Part of a small language model's weights.
Size: 8 layers, 6 heads of 64, MLP 2304 GELU.
Architecture: LayerNorm before each block, no position embeddings, biases, tied embeddings, normalized queries and keys.
MLP neurons of a small language model. Each row is named by its layer, matrix (up: input weights; down: output weights) and neuron, and shows model dimensions 80-143. Each number is 128 + 24 x the weight over its row's rms, rounded and kept within 0 to 255.
Before each neuron's rows, "fires after" lists the tokens most often just before its 100 highest values on Wikipedia text that the model never trained on.

fires after: " ", " O", " de", " De", " f"
L2.up1828 [ 79 140 140 139 124 115 109 133 155 102  99 112 144 133 144 162 116 152 118 152  90 143 118 136 128 151  97 119 144 124 169 102 134 134 162 133 140 175 153  92 126 137 126 127  95 134 142 153 120 138 142 106 116 119 156 121 110 169 163 125 132 138 165 132]
L2.down1828 [165 131 122 144 139 137 155 121 156 107 117 171 125 138 112 149 123 145 124 134 110 123 132 155 107 131 130 114 125 152 121 119 121 125  82 137 131 152 175 125  92 116 131 179 150 137  99 116 153 130 131 107 101 103 105 103 136 139 106 141 123 162 102 138]

fires after: " the", ",", " a", "on", " S", " of"
L2.up1520 [121 135 150 159 114 129  96 107 133 133 105 122  91 140 127 118 157  82 121 166 153 161 139 111 139  87 125 133  75 105 126 135 131 116 142 102 116 111 110 106 127 118 100 162 165 150 156 134 138 145 107 163 104 138 100 125 153 124 100  99 139 117 161 105]
L2.down1520 [116 124  89 143 103 204 146 115 111 111  98 179 156 152 139 107 151 116 113 135 166 136 151 140 129 103 140 167 100 123 111 157 145 146 198 134 118 137  94 145 138 114 135  94 150 146 154 153 136 138 124  97 113 114 186 147 114 114 180 121 121 147 116  87]

fires after: " ", " in", " a", " F", " \"", " f"
L2.up65 [110 115 123 150  84 136 131 129 157 150 136  99 112 150 121  92 113 181 125 142 144 129  69 139 146 132 139  95 170 126 115 153 117 125 125 119 136 107 149 100 125 105  96  91 110 104 149 128 119 117  96 114 121 155 141 151  96 159  96 104 124 125 162 126]
L2.down65 [135 118 149 135 112 121 176 127 125 114 160 146 165 159 119 130 145 159 127 133  79 121  90 121 140 125 116 171 131 143  90 106 117 116 106 122 144 148 151 109 148 152 111 195  89 146 103 141  97 161  85 117 164  95 141 122 132 111  92  92 130 148 116 123]

fires after: " ch", "c", "ho", " Sh", "d", "g"
L2.up144 [ 96 117 137 164 159 154 140 165 110 118 161 122 120 156 119  84 127  91 157 129 106 134 154 172 111 122 151  88 114 111 135 133 112 147 140 117 115 182 135 109 125 167 135 133  89 112  92 135 154  88 135  91 108 135 114 134 152  96 141 165 157  66  96 122]
L2.down144 [120 151 130 132 126 126  55 174 163  52 121 141 112 160  80  90 168 134 109 139 157 165 139 166 111 141 150 186 135 138  89 159 147 104  88 141 128 140 144 106 168 152 110 134 145 150 115 109 130 147 115 151 119 108 109 112 167 143 129 162 140 166  95 126]

fires after: "th", "k", " O", "ish", "y"
L2.up1749 [124 129 110  89 132 153 111  62 144 142 122 115 133  85 173 110  86 126 143 102  79 135 135 158 102 138 132  94 144  96 164 110 126 112 145 121 113 123 106  92  93 115 160 169 123 197 139 157 118 111 141 142  93 148 138 115  81 144 119 115 209 106  89 134]
L2.down1749 [154 160 141 143 123 113 144 109 151 144 137 150 132 128 117 132 118 111 136  88 103 136 110 111 138 164 108 127 120 119  99 137 175 158 112 156 111 126 122  80 134  83 128 165 135 143 144 132 131 129 160 108 115 173 125 105  89 154  97 151 120 164 122 120]

fires after: "\n", " ", " the", " at", "S", " ("
L2.up2158 [108 158 137 156  72 156 140 113  93 147 162 111  94 121 142 132 118 168 133 147 140  62 127  81 150 120 120 129 115 110 143 128 135 100 103 150 138 174 114 141 141 118 115 142 120 127 128 125 139 210 142 158 142 108 147 144 110 125  90 144 176 100 159 149]
L2.down2158 [117 123 140 105 117 136 109 141 129 172 122 103 119 138 122 147 130 132 129  82 163 147 141  82 137 123 144 155 139 143 164 138 110 159  98 145  99  93  95 118 134 158 109 142 156 123 162  91 179 130  86 108 141 129 146 147 149 129 147 143 140 104 148  83]

fires after: ".", "un", "s", "im", "ce", "d"
L2.up2076 [ 98 130 109 125  99 148 128 130 141  40 118 163 120 144 129  86 146  94  97 153  90 147 135 132 110 117 133 112 140 116 121 142 123 173 142 130 126 139 157 140 156  88 110 145 147 111 142 134 142 151 147 145 130 136 129 177  96 116 146 153 124 159 157 107]
L2.down2076 [ 95 130  80 108 127 145  96 160 173 120 135 125 125 111 155  95 135  90 142 180 151 116 117 148 131 125 117 115  80 110  89 114 105 152  98 127 116 125 123 159 148 110 105 147 133 129 126 146 104 149 146 126 103 115 152 115 208 120 146 163 143  86 136 155]

fires after: "s", "d", "us", " Sh"
L2.up529 [149 104  98 144 133 163 118 122 170 129 164 112 129 119 119 136 129  64  82  94 123  83 135 171 127 141 139 127 118 117 169 135 130 140 135 131 109 166 100 122 125 109 137 114 118 108 130  91 136 161  96 145 106 102 107 146 110  70 143 100 132 127 129 141]
L2.down529 [155 137 145 147 141 154 121 133 147  94 106 121 128 163 115 152 110 122 122 130 136 187 137 165 115 146 132 144 134 107  97 170 130 126 142 128 160  88 102 112 116 120 159 150 162 122 143 141 148  84 130 105 114 133 125 134 117 138 113 155 107 123 161 154]

fires after: " G", "y", "d", "G", "s"
L2.up1107 [118 128 154 159 127 151 132 142 140 142  76 108 116 106 162 110 117 168  97 121 154  88 120 142 111 155 132 137 131 133 146 104 135 164 131 150 175 190 111 118 120 112 156 103 130  82 103 174 135 180 201 173 107 165 140 176 133 126 102 134 107 117 112 156]
L2.down1107 [143 152 121 118 126 126  92 113 161  85 137 104 129 122 144 101 119 132 159 154 151 131 120 169 147 118 138 147 130 152 148 134 100 164 116 101  87 143 111 139 157 157 111 113 153 128 122 181 147 119 100 148 150 144 156 101 132 137 125 118 166 111 145  94]

fires after: " f", " F", " in"
L2.up517 [120 162 142 148 116  99 132 125 122 103 136 138 107 123 139 165 109 180 144 168  94 136 134  90 141 113 162  98  89  66 172 145 125 128 143 173 152  74 147 119 142 118 143 132 113 154 124 123 142 102 131 121 124  99 124 138 195  85 136 185 123 126 121 159]
L2.down517 [128 147 113 123 139 125 112 154 136 133 101  68  95 131 131 154  80 129 135 135 135 142 157 129 169 103 164 143 181 104 125 134 112  85 138 176  95 106 126 149 113 132 113 150  89  97 107 140 160 141  96 132 108 149 114 153 149 141 101 155 119 105 159 125]

fires after: " re", " be", " Re", " Com", "==", "li"
L2.up1400 [113 134 128 142 114 100 139 118  92 114  81 135 136 126 157 127  86 143 180 146 208  81 145 131 159 146 120 144 149 155 100 128 124 146 145 119 123 146 150 120 123 129 154 158 113 154  90 108  68 110 128 153 146  78 120 107 115 118 129 118 127 140 174 142]
L2.down1400 [157 127 131  92 101  93 129 126 147 121 153 131 130  92 108 131  66 124 138 142  97 135 138 115 173  95 140 104 141 135 139 173 108 120 187 137 104 148  71 128 128 112 119 122 114 118 103 111 177 175 120 153 143 180 145 162 118 129 125 138 103 155 157  92]

fires after: " the", "The", " The", " ", "\n"
L2.up2034 [119 194 136 144 133 120 135 114  93 106 138 145 118 115 150 117 155 115 114 156 168 134  97 132 156 133 111 120 130 146  96 123 173 131 136 149 131 152 101 116 132 134 104 119 125 152 168 172 183 139 157 131 140 141 156 135 102  96 102  95 140 105 196 104]
L2.down2034 [114 122 143 141 116 109  86 170 142 123 114 136  97 114  81 143 110  99 112 103 135 154 162  97 104  70 110 131 161 140 124 133  85 200  88 139  80 123 149 118 122 114 119 146 138 116  96  57 121 112  94 120  99 119 111 116 134 172 101 188 127 126 136 114]

fires after: "s", " University", " c", " C", " "
L2.up2082 [114 114 158 166  95 119 165 163 164 104 136 113 169 112 171 104 117 120 117 113 130 119 109 103 114 125 106 142 110 162 149 177 124 140 147 115 119 112 147 126 150 138 103 100 106 156 142 161 111 112 149 130 149 130 131 124  90 118 142 134 121  79 109 133]
L2.down2082 [166 139 156 119 163 101 102 134 110 148 139 136 133 135  74 128 123 168 105 134 135 148 114 134 108 119 112 152 169 132 119 104 134  86 133  52 128  94 145  97 139 128  94 177 148  83 154  91  95 132 131 148 147 135 100 117 133 115 106 118 111 114 128 174]

fires after: "s", " at", " as", " under", " At"
L2.up2094 [ 97 108 133 131 131 144 183 156 124 131 157 199 148  91 102  85 148 115 167  98 112 144 112 113 123  96 143 121 138  77 116 114 133 110 140  96 132 128 138  82 107 130 122 169 129 126 119 156 104 103 124 154 127 116 117 114 111 170 128  95  96 102 123 156]
L2.down2094 [127 125 145 178 158 104 140 125 143 152 146 155 176 102 122  49 178 102  77 130 102 109 136 119 122 134 146 161 134 122 128 102 143 139 158  57 158 146 171 130 167 132 132 165 149 117  97 125 141 164  85 127 131 131 142 129 157 188 107 154 158 160  94 142]

fires after: " (", ".", " \"", "cc", "w", " and"
L2.up1902 [145 156 144 126 135 125 129 145 130  74 110 153 125 125 117 181 100 105 127 147 107  95 149 153 149  82 104  98 166 127 130 114 125 115 101 105 147 127 176 138 168 132 150 148 118 137 166 156 117 101 155 117 129 106 147 116  84 161 137 107 103 144 151 117]
L2.down1902 [ 99 128 149 139 118 104 109 125 148 139 110 114  94 190 112  83 109 164 142 121 152 158 136  99 129 159 146 146 146 132 159 131 148 126 154 121 124  94 133 102 125 128 119 134 129 106 116 101  96 100 135 133 108 142 139  99 113 133 135 118 123 178 150 110]

fires after: " (", " cl", "cc", "c", "==", " di"
L2.up1792 [159 164 111 132 116 101 133 147 116 129 115 160 132 115 172 166 113 127 111 172 113 105 104 133 112 112 125 139 166 131 126 121 104 114 134 100 134 122 157 155 125 151 175 133 105 143 114 139 127 118 145 131 154 129 176 149 140 136  97 138 130 110 141 153]
L2.down1792 [111 146 127 159 140 115 134 120 143 116 134 135 113 121 147 130 119 154 127 143 109 148  98 137 134 141 139 142 115 133 141 132 154 134 134 135 139 157 126 149 119 150 117 131  92 146 122 124 149 124 119 141  91  82 149 126 139 123  73 130 124 165 140 128]

fires after: "k", " K", "5", "h", " 2"
L2.up2125 [110 142 134 137 117 127 126 138  86 177 134 139 144 104 161 147 130 129 127  59  84 170 115 145 114 118 139 135 116 132 144 138 170 130 180 128  95 179  78 104 173 101  83 100 117 184 107 137 127  81 127 127 115 111 122 134 129 117 144 127 115  71 129 121]
L2.down2125 [102  88 128 136 151 132 170  72  88 189 107 100 151 139 155 134 112 141 112 128 192 138 118 175 141 139 113 145 139 159 122 133 120 129 125 122  94 119 124 146 160  93 138 153  90 111 110 116 118 115 143 128 150  83 155 119 154 105 153 114 143  63 190 141]

fires after: " G", " L", " La", " De", " O", "L"
L2.up516 [141 128 102 119 148 130 175 116  76 132 122  99 137 132 176 114  73 116 154 193 142 101 129 177 117 175 138 102  67 131 138 158 124  89 138 131 131 114 136  91 130 131 112 120 145 151 125 117 123 130  98 152 122 170 136 155 166 122 119 149 106 154 151 130]
L2.down516 [103 118  97 114 150 157 138 132 101 169 163  85 124 131 155 122 120 136 105 136 118 118 148 165 114 132 103 144 138 162 147 175 150  89 124 115 119 124 122 157  81  81 140 146 153 137 123 146 134 121  92 142 131 117 171 158 113 112 104 126 114 110 137 166]

fires after: " G", " M", " D", " L", " S", "D"
L2.up1252 [164 140 135 124 152 154 119 139 114 126 155  97 138 132 142 125 146 105 148 113 126 102 108 111 118 108 127 153 105  87 134 140 116 129 110 139 163 144 121 138 109 149 157  93 118 160 116 114 135 123  90 111 100 129  94 100 100 119 150 155 123  93 162 131]
L2.down1252 [122 107 111 125 138 161 155 141 133 106 132 107 138 114 149 115 105 130 153 129 134 113  76 129 140 129 144 159  76 138  97 156 163 104 167 149 106 124 132 162 143 145 111 145 126 140 129 109 130 128 153 141 191 106 143 179 126 170 130 136 123 164 144 174]

fires after: " con", "e", " be", " Po", " in", " me"
L2.up2001 [114 157 117 141 140 119 130 118  97 129 157 101 144 120 103 129 148 164 157  97 118 170 130 110 133  95 156 135 179 149 118 152 153 130 103 123 121 168  85 105 172 122 109 173  95 146 173  68 164 101 175 174  95 109  63  91 148  87 120  93 132 147 123 138]
L2.down2001 [173 122 148 180 144 126 143 141 159 115 130 145 135 129 141 111 136 123 150 121 113 137 129 105 133 123 132 139 146 166 122 109 133 111 129 151 152 139 122 157  83 111  92 136 132  97 104 123 138 121 126 120 111 108  93  90 122 161 128 115 117 137 142 112]

fires after: " R", ".", " 1", " 2"
L2.up1483 [144 107 153 148 110 146 115 110 121 109 108 105 139 152 122 168 152 124 160 175 142  98 130 153 113 128 144 122 127 173  99 108 127 114 106 110 102 136 108 145 138 117  94 102 109  85 108 154  95 103 163 128  96 127 155 119  78 117 167 174 116 161 110 121]
L2.down1483 [107  86 122 141 157  95 140 117 106 130 123 166  99 113 110 151 108 130 112 157  91  97 102 113 123 131 166 126 147 151 134 126 146  61 187  89 112  78 125 130 178  97 147 137 145 130 189 104 137 150 131 108 107 132 143 128 161 121  94 134 130 130 112 130]

fires after: " K", " A", " a", " b", " do"
L2.up2045 [124 139 133 127 143 117 161 131 138 122 163 140 117 120 127 155 100 148 159 106 125 138 122 110 134 144  61 136 118 145 193  59 133 123 144 113 127  81 163 101 160  99 107 103 170  88  98 112 113 128 142 104 165  81 158 140 139 154  88 121 136 159 146 142]
L2.down2045 [127 175 120 153 165 117 133 123 132 103  66 120 163 157 115 134 157 152 149 135 155 154 155 135 118 134 161 157 114  91 120 120  82 143 101 117 109  94 155 136 112 141 106 140  88 102 150 140 125  94 123 150 112  94 118 111 124 134  96 163 140 118 126 104]

fires after: " re", " pre", " Re", "re", " ", " be"
L2.up900 [138 160 168 154 121 145 156 111 143 157 117 154 126 109 111  92 106 174 169 155 114 130 149 171 166 143 141 132 130 149 103 154 151 171  80  99 152 108 104 137 126 111 155 131 134 153  93 163 139 117 115 155 107 127 137 144 101 136 113 169 135 102 132 137]
L2.down900 [137 140 108 113 149 125 133 109  88 125 156 132 125 127 104 123 140 124 102 140  90 149 166 128 126 117 128 130 121 140  89 160 105 127 120 128 100 148 119 136 118 137 108 114 113 160 140  83 103 149 160 130 158 147 179 141 143  98  62 153 111 152 136 170]

fires after: "\n", " known", "am"
L2.up827 [158 124 114 121 149 101 152 126 121 102 172 158 136 101  56 124 138 122 113 165 113 141 152 105 131 149 134 168  94 159 138 115 121 109 122 151 135 103  66 130 140 134 110 149 135 143 104 122 133 112 143 134 121 103 157 102 111 169 103 161 142 117 124 146]
L2.down827 [163 140 137 111 128 135 155 108 150 156 144  97 100 158 112 133  98 133 147 164 129 133 119  98 141  98 135 124  81 145 183 150  94  93 113 163 163 131 121 138 128 153 146 135  78 112 130 173 156 125  90 144 135  88 130 159 118 133 121 177 125  94 113 133]

fires after: "s", "ist", " Mar", "pp", " ("
L2.up1921 [145 117 150 113  99 171 102 174 150 141 162  74 114 111 129 120  67 111  90 189 140 163 135 139 163 123 144 178 141 120 131 129 151 120 125 127 121 154 137 124 151 104 143 153 146  62 124 158 124 131 142 112 118  77 130 134 134 106 104  75 139 137 118 115]
L2.down1921 [128 115 110 146 135 152 119  84 135 112 134 136 188 182 133 159 121 129 143 160 100 137 144 136 108 175 136 168 137 119 132 122 125 136 126  74 116 141  97 142 149 108 131 135  78 132 126 134 123 141 138 140 114 100 143 136 162 181 107 148 131  78  73 128]

fires after: "s", "c", "is", " Mo", "pp", " in"
L2.up270 [133 114 129 177 125 141 166 148  89 117 102  81 118 137 126 142 128 173  77 114 103 171 132 136  78 152 157 171 130 156 111 125 187 161 125 136 104 122 164 158 121 124 126 170 163 160 155 135 157 132 112 112 115  66 124 128 111 143 126 119 140 122 158 119]
L2.down270 [136 141 143 138 163 106  91 105 140 148 171 142 127 122 126 160 120 120 157 103  84 125 103 142 179 121 118 142 169 130 128 111 163 126 119  81 131 124  92  89 135 118 146 100 105  79 159 145 120 171 138 116 132 135 141 113 121 149 138 142 140  96  89 125]

fires after: "y", "o", "ho", "s", "mo", " la"
L2.up188 [118 135 160 152 102 134 114 125  66 104 139 128 155 159 165 119 141 150 150 101 116  76 124 122  93 156 156 112 136 125 153 145  80 125 130  99 187 178 125  74  94 126 162 152 108 145 166 116 131 161 190 133 121 111 134  97 146 126 159 130 139  79 130 173]
L2.down188 [125  95 110 128 157 146 145 127 152 151 116 139  91 125 187 177 112 130 144 159 132 163 180 124 125 115 137 127 147 158 144 176 174 121 166 113 161  57 136 126 148  85 133 111  82 117 108 106  94 154 120 116 137 176 145  92 114 129 139 105 117 110 121 133]

fires after: " ", " No", "\n", " U", "ver", "im"
L2.up1417 [101 152 101 122 119 149 134 102 120 141 140 141  77 154 149 103 178 124 175 133 121 112 126 124 156  88 109  83  94 136  94  97  98 164 113 142 140 130 134  81 136 152 164 101 152 153 149  77  89 122 139 167 137 160 168 144  65 151  98 110 147 108 183 106]
L2.down1417 [117 112 141 145 132 106 112 142 111  99 158 145 101 103 109 113 155  96 132 108 160 156 144 102 106 135  94 136  94 138  89 138 119 133 151 123 113 139 129 139 142 153 128 146 112 148 122 137 121 121 159 107 127 119 158  97 145 145 147 136 146 129 146  76]

fires after: " O", " f", " F", " up", "ite", "li"
L2.up2117 [131 129 112 174 109 128 105 100 146 131 157 122  82 145 131 157 126 165 137 126 136 156 129 132 126 103 117 137 100 129 109 140 111 141 131 127 134 128 114 119 151 167 156 135  87 136 148 124 143 121 151  80 112 117 151 145 144  86 186 148 143 140 126 158]
L2.down2117 [101 143 125 111 148 162 115 107 131 154 173 149 133 116 115 144 143 106 187 109 145 147 141  88 157 108 141 157 158  85 115 160 104 124 171 132 150 160 101 143 117 155 128 129 130 136 129 165 156 109 122 103 162 141 101 114  80 122 154  98 140 139 186 138]

fires after: " la", " bo", " to", " d", " La", "o"
L2.up393 [154 157 151 128 123 135 111 118 138 133 155 116 115 148 105  98 167 135 146 119 175 138 110 119 127 106 145 105 151 120 155 141 124  97 119 135 111 144 180 114 125 147 126 133 120 136 107 108 112 117 156 108 102 132 126 142 141 120 119 158  90 118 133 117]
L2.down393 [118 186 138 113 154 146 131 147 157 131 150 104 131 126 134 125 121 131 147 143 119 151 109 139 115 112 138 135 117 114 122 150 156 122 165 151 127  93 120 109 171  94 122 120 102  79 133 170 104 122 121 108 114 148 134 128 130 178 106  91 134 131 108 133]

fires after: "s", "an", "is"
L2.up2043 [132 119 116 137 137  96 127 107 137 159  97 124 108 137 127 140 128 138  87 175 107 145 133 128 109 117 144 135 130 127 168 121 150 122 139 121 126  99 124 141 115  79 137 123  90 117 163 112 120 123 147 139 116  91 108 141 148 158 123 114 135 144 130 112]
L2.down2043 [141 125 103 152  95 134 141 129 107 148 133  96 146 145 115 137 163 146 155  71 130 143 116 164 154 152 135 115 180 115 116 115 117 116 113 148 120 140  99 131 102 145  99 125 157 118 124 139 109 129 112  72 109  86 135 149 109 133 153 142 133 107 119  97]

fires after: " the", " United", "80", "bo", "tic", "60"
L2.up92 [173 117 148 137 132 149 126  85 113 130 168 112  83 163 132 157 133 140 105 157 118 127 116 163 102 151 130 111 111 104 146 117 109 144 126 147 180 155 148 117 113 119 109 128 113 126  79 139 124 137 137 146  87 160 163 149 121 153 118 114 131 127 133 162]
L2.down92 [125 113 101 143 117  98 123 145 129 152 157 126 126 105 182 116 138 130 169 117 129 108 164 112 152 196 119 137 152 153 142 124 159 108 104 119  94 161 166 136 141 134 136 114 119 157 149 128 127 123 129 113 137 145 156 126 132 102 158 153 132 125 118 132]

fires after: " Vi", " vi", ":", "\n", "r"
L2.up274 [121 156 145 114  98 131 112 184 104 100 127 124 130 111  80 144 129 119 129 143 109 135 139 104 129 126 169 147 106 152 110 144 108 127 133 172 139 154  84  73 143 122 182 103 138 155 143 133 135 147 124 156 108 117 141 141 106 108 161 138 187 102 136 148]
L2.down274 [126 155 130  95 119  96 172 138  95 122 144 152  88 148  94 105 139 127 101 127  93 156 125 120 156  98 134 129 141 158 136 134 131 127 108 151 109 100 185 132 142 141 138 154  99 163 141 107 158 155 164  87 130 127 150 100 155 133 143 144 145 140 148 119]

fires after: " St", " st", " under", " re", " be", " E"
L2.up145 [143 167 143 159 102 155  98 107 140 132 132 166 109 109 135 143  72 119 154 167 126  84 157 126 133 136 169 131 152 121 175 129 151 167 103 171 167  90 124 107 155 123 104 138 127 126  88 130  90 120 144 134 125 140 175 124  84 134 134 105 102  86 118 176]
L2.down145 [152 171  89 190 112  94 146 122 135 163 143 128 136 161  86  92 149 101 142  87 117 141 160  79 156 138 146 134 121 115 157 108 118 150 142 125 108 126 129 118 111 114 194 162  94 142 114 124 108 153 141 156 136 118 193 157 152 131 137 144 110 123  93 143]

fires after: " ", "s", " G", "fin"
L2.up94 [135 102 155 136  95 127 111 138 180 121 105  94 124 130 117 115  84  87 154 173 116 130 106 110 112 130 136 117 152 153 130 113 134 120  89 102 103 108  83 112 160 108 111 148 145 119 110 101 152 146 151 106 128 106 140 148  89 110 130 152 130 117 136 136]
L2.down94 [159  82 150 122 114 142 114 150 119 127 117 165 126 148 120 143 111 139 126  90 120 138 124 151 120 110 167 138 145 140 133 137 142 103 133  99  80 127 173 126  71 111 141 125 117 141 145  88 133 112 117 109 138 172 134  91 131 164 136 159 127 148 138 133]

fires after: "\n", " d", " the", " mo", " found", " Bo"
L2.up846 [129 139 129 154 139 105 127 160 100 122 123 113 128 141  75 174 141 130 120 153 158 124 181 140  73  90  71 129 102 144 105 121 164 101 154 146 151 148 103 118  94 137  97  86  96 136 112 150  99 145 117 106 131 188 172 168 147 133 100 127 137 116 165 156]
L2.down846 [137 126 110 107  84 101 104 124 138  74 158 127 169 146 100 167 106 125 128 126 147 133 101 139 176 115 154 141  92 121 161 127 119 104 130 165 169 132 124 153 142 121 103 174  99 112 133 141 111 116 114 106 128 135 127 131 107 135 151 161 148 119  99 127]

fires after: " D", " Ma", " O", " G", " N", "."
L2.up2132 [111 130 140 142 148 149 119 183  65  87 148 124 151  68 102 146 133 131 149 116 103 124  70 106 141 122 171 164 122  96 128 173 126  91  86 151 153 139 120  96 126 126 159 129 120 146  99 163 150 123 133 148  98 106 127 120 102  86 123 142 163 116 160 146]
L2.down2132 [134 129 108 134 150 102 133 143  78 128 115 175 138 147 126 152 108 117 107 143 195 183 129 109 137 100 110 150 119 159 115 117 141 121 118 154 111 128 154 150 169  95 151  90 164 149 108 152 124 151 127 146 123 119 133  92 125 144 177 128 152 141 109 139]

fires after: "s", " a", " As", " as", " Ca", " 2020"
L2.up2032 [140 150  79 131 112 175 125  92 161  81 142 148 159 113 140 140 190 124 157 168 149  87 139 106 129 110 142 117 123 112 113 114  97 149 128 159 134 156 150 131 115 119 137 167 115 120 144 133 119 116 116 158 132 105 129 105 119 134 108 152 102 113  92 132]
L2.down2032 [113 120 122 117 131 119 133 113 109 145 156 121 171 114 130 123 166  86 126 105 102 134 125 137 167 145 142 145  99 138 130 115 164  87 142 119 133 189 111 146 167 138 162 111 141 167 153 148 120 147 145 181 113 116 150  99  89 146 120 115 132 101 111 136]

fires after: "s", " ", "S", "im", " ex"
L2.up1182 [164 111 139 127  95  78 158 120 119 163 156 123 110 142 114 115 102  90 103 179  98  74 128 116  83 132 151 111 124 160 113 102 106  89 132 126 129  95 101 117 121 134 127 147 119 109  83 157 108 119 153 119 155 150 110 147 108 136 118 120 135 116 105 123]
L2.down1182 [158 139  84 104  86 150 124 102 142 138 119 163 167  66 106 139 156 136 140 143 142 135 126 136 122 135 180 121 156 125 120 114 137 124 115 115 154 145  92 163 105 119 126 140 127 126 139 150 101 144 129 112 111 137 155 115 147 145 168  92 113 118 136 130]

fires after: " E", " la", "b", " La", "E"
L2.up611 [151 133 139  77 125 112 169 110 115 102 138 131 104 101 129 101 179 140 146 147 167 171 109 113 144  90  80 123 127 151 121 137 137 137 146 107 132 101 114  58 117 111 144 118 110 105 141  99 110 108 161 152  81 139 107 139  93 121 117 130 147 120 129 121]
L2.down611 [ 95 128 160 136 106 129  86 105 103 125 179 118 169 147 100 123 149 144 110 118  97 152 134 124 110 140 137 136  84 115 119 155 147 110 121 171 158 114 150 116 119  94 129 129 134 128 175 114  97 104  80 138  90 118 135 115 110 121 166  93  95 131  83 125]

fires after: " E", "e", " La", "E", " la", "con"
L2.up408 [111 104 146 124 133 129 109 113 146 118 116 114 154 158 138 148 124 157 114  97 143 119 145 116 124 159  62  91 164 188  93 106 148 140 101 153 154  98 105 114 128 114 139 138 151 127 173  82  93 111 123 125 121 185 133 154 128 144 159 107 134 138 142 126]
L2.down408 [109 122 154 178 146  93 136 100 157 136 123 110 121 179 149 124 159 107 119  99 100 158 141 138 100 154 170 127 144 158 160  74 125 152 131 127 158 128 175  98 151 129 160 138  98 148 160  62  92  99 111 161 104 127 160 111 108 134 125 111 116 130 139 123]

fires after: ".", " 1", " 3", " 2", " 4"
L2.up2302 [153 117 151 115 132 126  86  95  92 145 110 121 164 156 109 144 142 116 129 176 140  81 169 124 137 147 134 129  91 111 143 136 100 139 162 108 138 125 122 116 147  71 148 153 130 157  98 110 166 111 108 107 115 117 154 149 122 129 160 184 142 143 109 141]
L2.down2302 [146 139  88 114 169 135 121  76 123 129 147  93 114 111  82 139 122  71 122 117 155 129 134 121 122 118 130 139 157 125 132 125 105  93 159 152 114 130 163 125 160 120 165 164 103  95 119 116 229 147 116 111 147 146 130 125 102  97 138 112 122 155 143 134]

fires after: " the", " a", ".", " U", " A"
L2.up558 [145 176 152 127 132  77 139 100 127 102 118 113  83 121 109 123 171 113 104 130 125 156 171 175 160  84  82 128 109 108 128 164 103 145 143 123 126 124  99  74 137 129 147 173 120 121 131 146 143 124  84 138 111 159 130 111 122 112 119 160 113  99 137 153]
L2.down558 [107  63 142 105 135 147 138 155 141 139  99 169 162 104 146 147 147 217 155  73 100 109 137 114 125 120 131  97 139 159 102  71 118 132 129  99 110 180 140 144 138 108 129 124 133 125 115 162 109 136 133 113 119 149 148 143 126 141 105 120 113 110 118 111]

fires after: "th", " Th", "k", " 0", "cent", " b"
L2.up1510 [105 141 151  94 113 110 101 116 166 141 165 122 125 142 130 145 145 144  92 129  94 107 102 135  72 129 170 118 157 113 147  55 147 123 156 151 136  90 150  81 115  77 136 151 111 126 137 151 144 158 139 114 158 103 135 121 128 121 130  51 158 125 114 151]
L2.down1510 [142 124 150 152 196 140 116 149 163 145 140 134 148 121 134 150  85 143 139 106  98 109 175 141 128 131 144 112  81 105 132 127 140 113 114 146  64 106 136 146 158 108 132 102 121 146 150 103 155 113 111 137 118 170 106  71 138 156  93 139 123 128 156 131]

fires after: "s", "li", "ult", " So"
L2.up1949 [121 136 117 123 130 112 108 123 155 121 113 148 137 146 152 126 129  92 113 147  96 149 131 143 123 131 133 137 102 144 110 154 151 117 124  81 126 127 154 159 114 138 142  76  91 163 139  92 121 160 125 139 124 126 153  95 138 146 108 146 151 141 129 130]
L2.down1949 [125 130  91 134 108 114 131 146  97 139 111 160 150 138 102 155 120 122 133 114 155 150 102 107 111 119 164 121 126 138 128 105 136 123 103 168 138 147 145 139  85 173 155 138 189  83 139 134 144  43  92 125 164 118 124 152 128 107 132 196 147 139 147 132]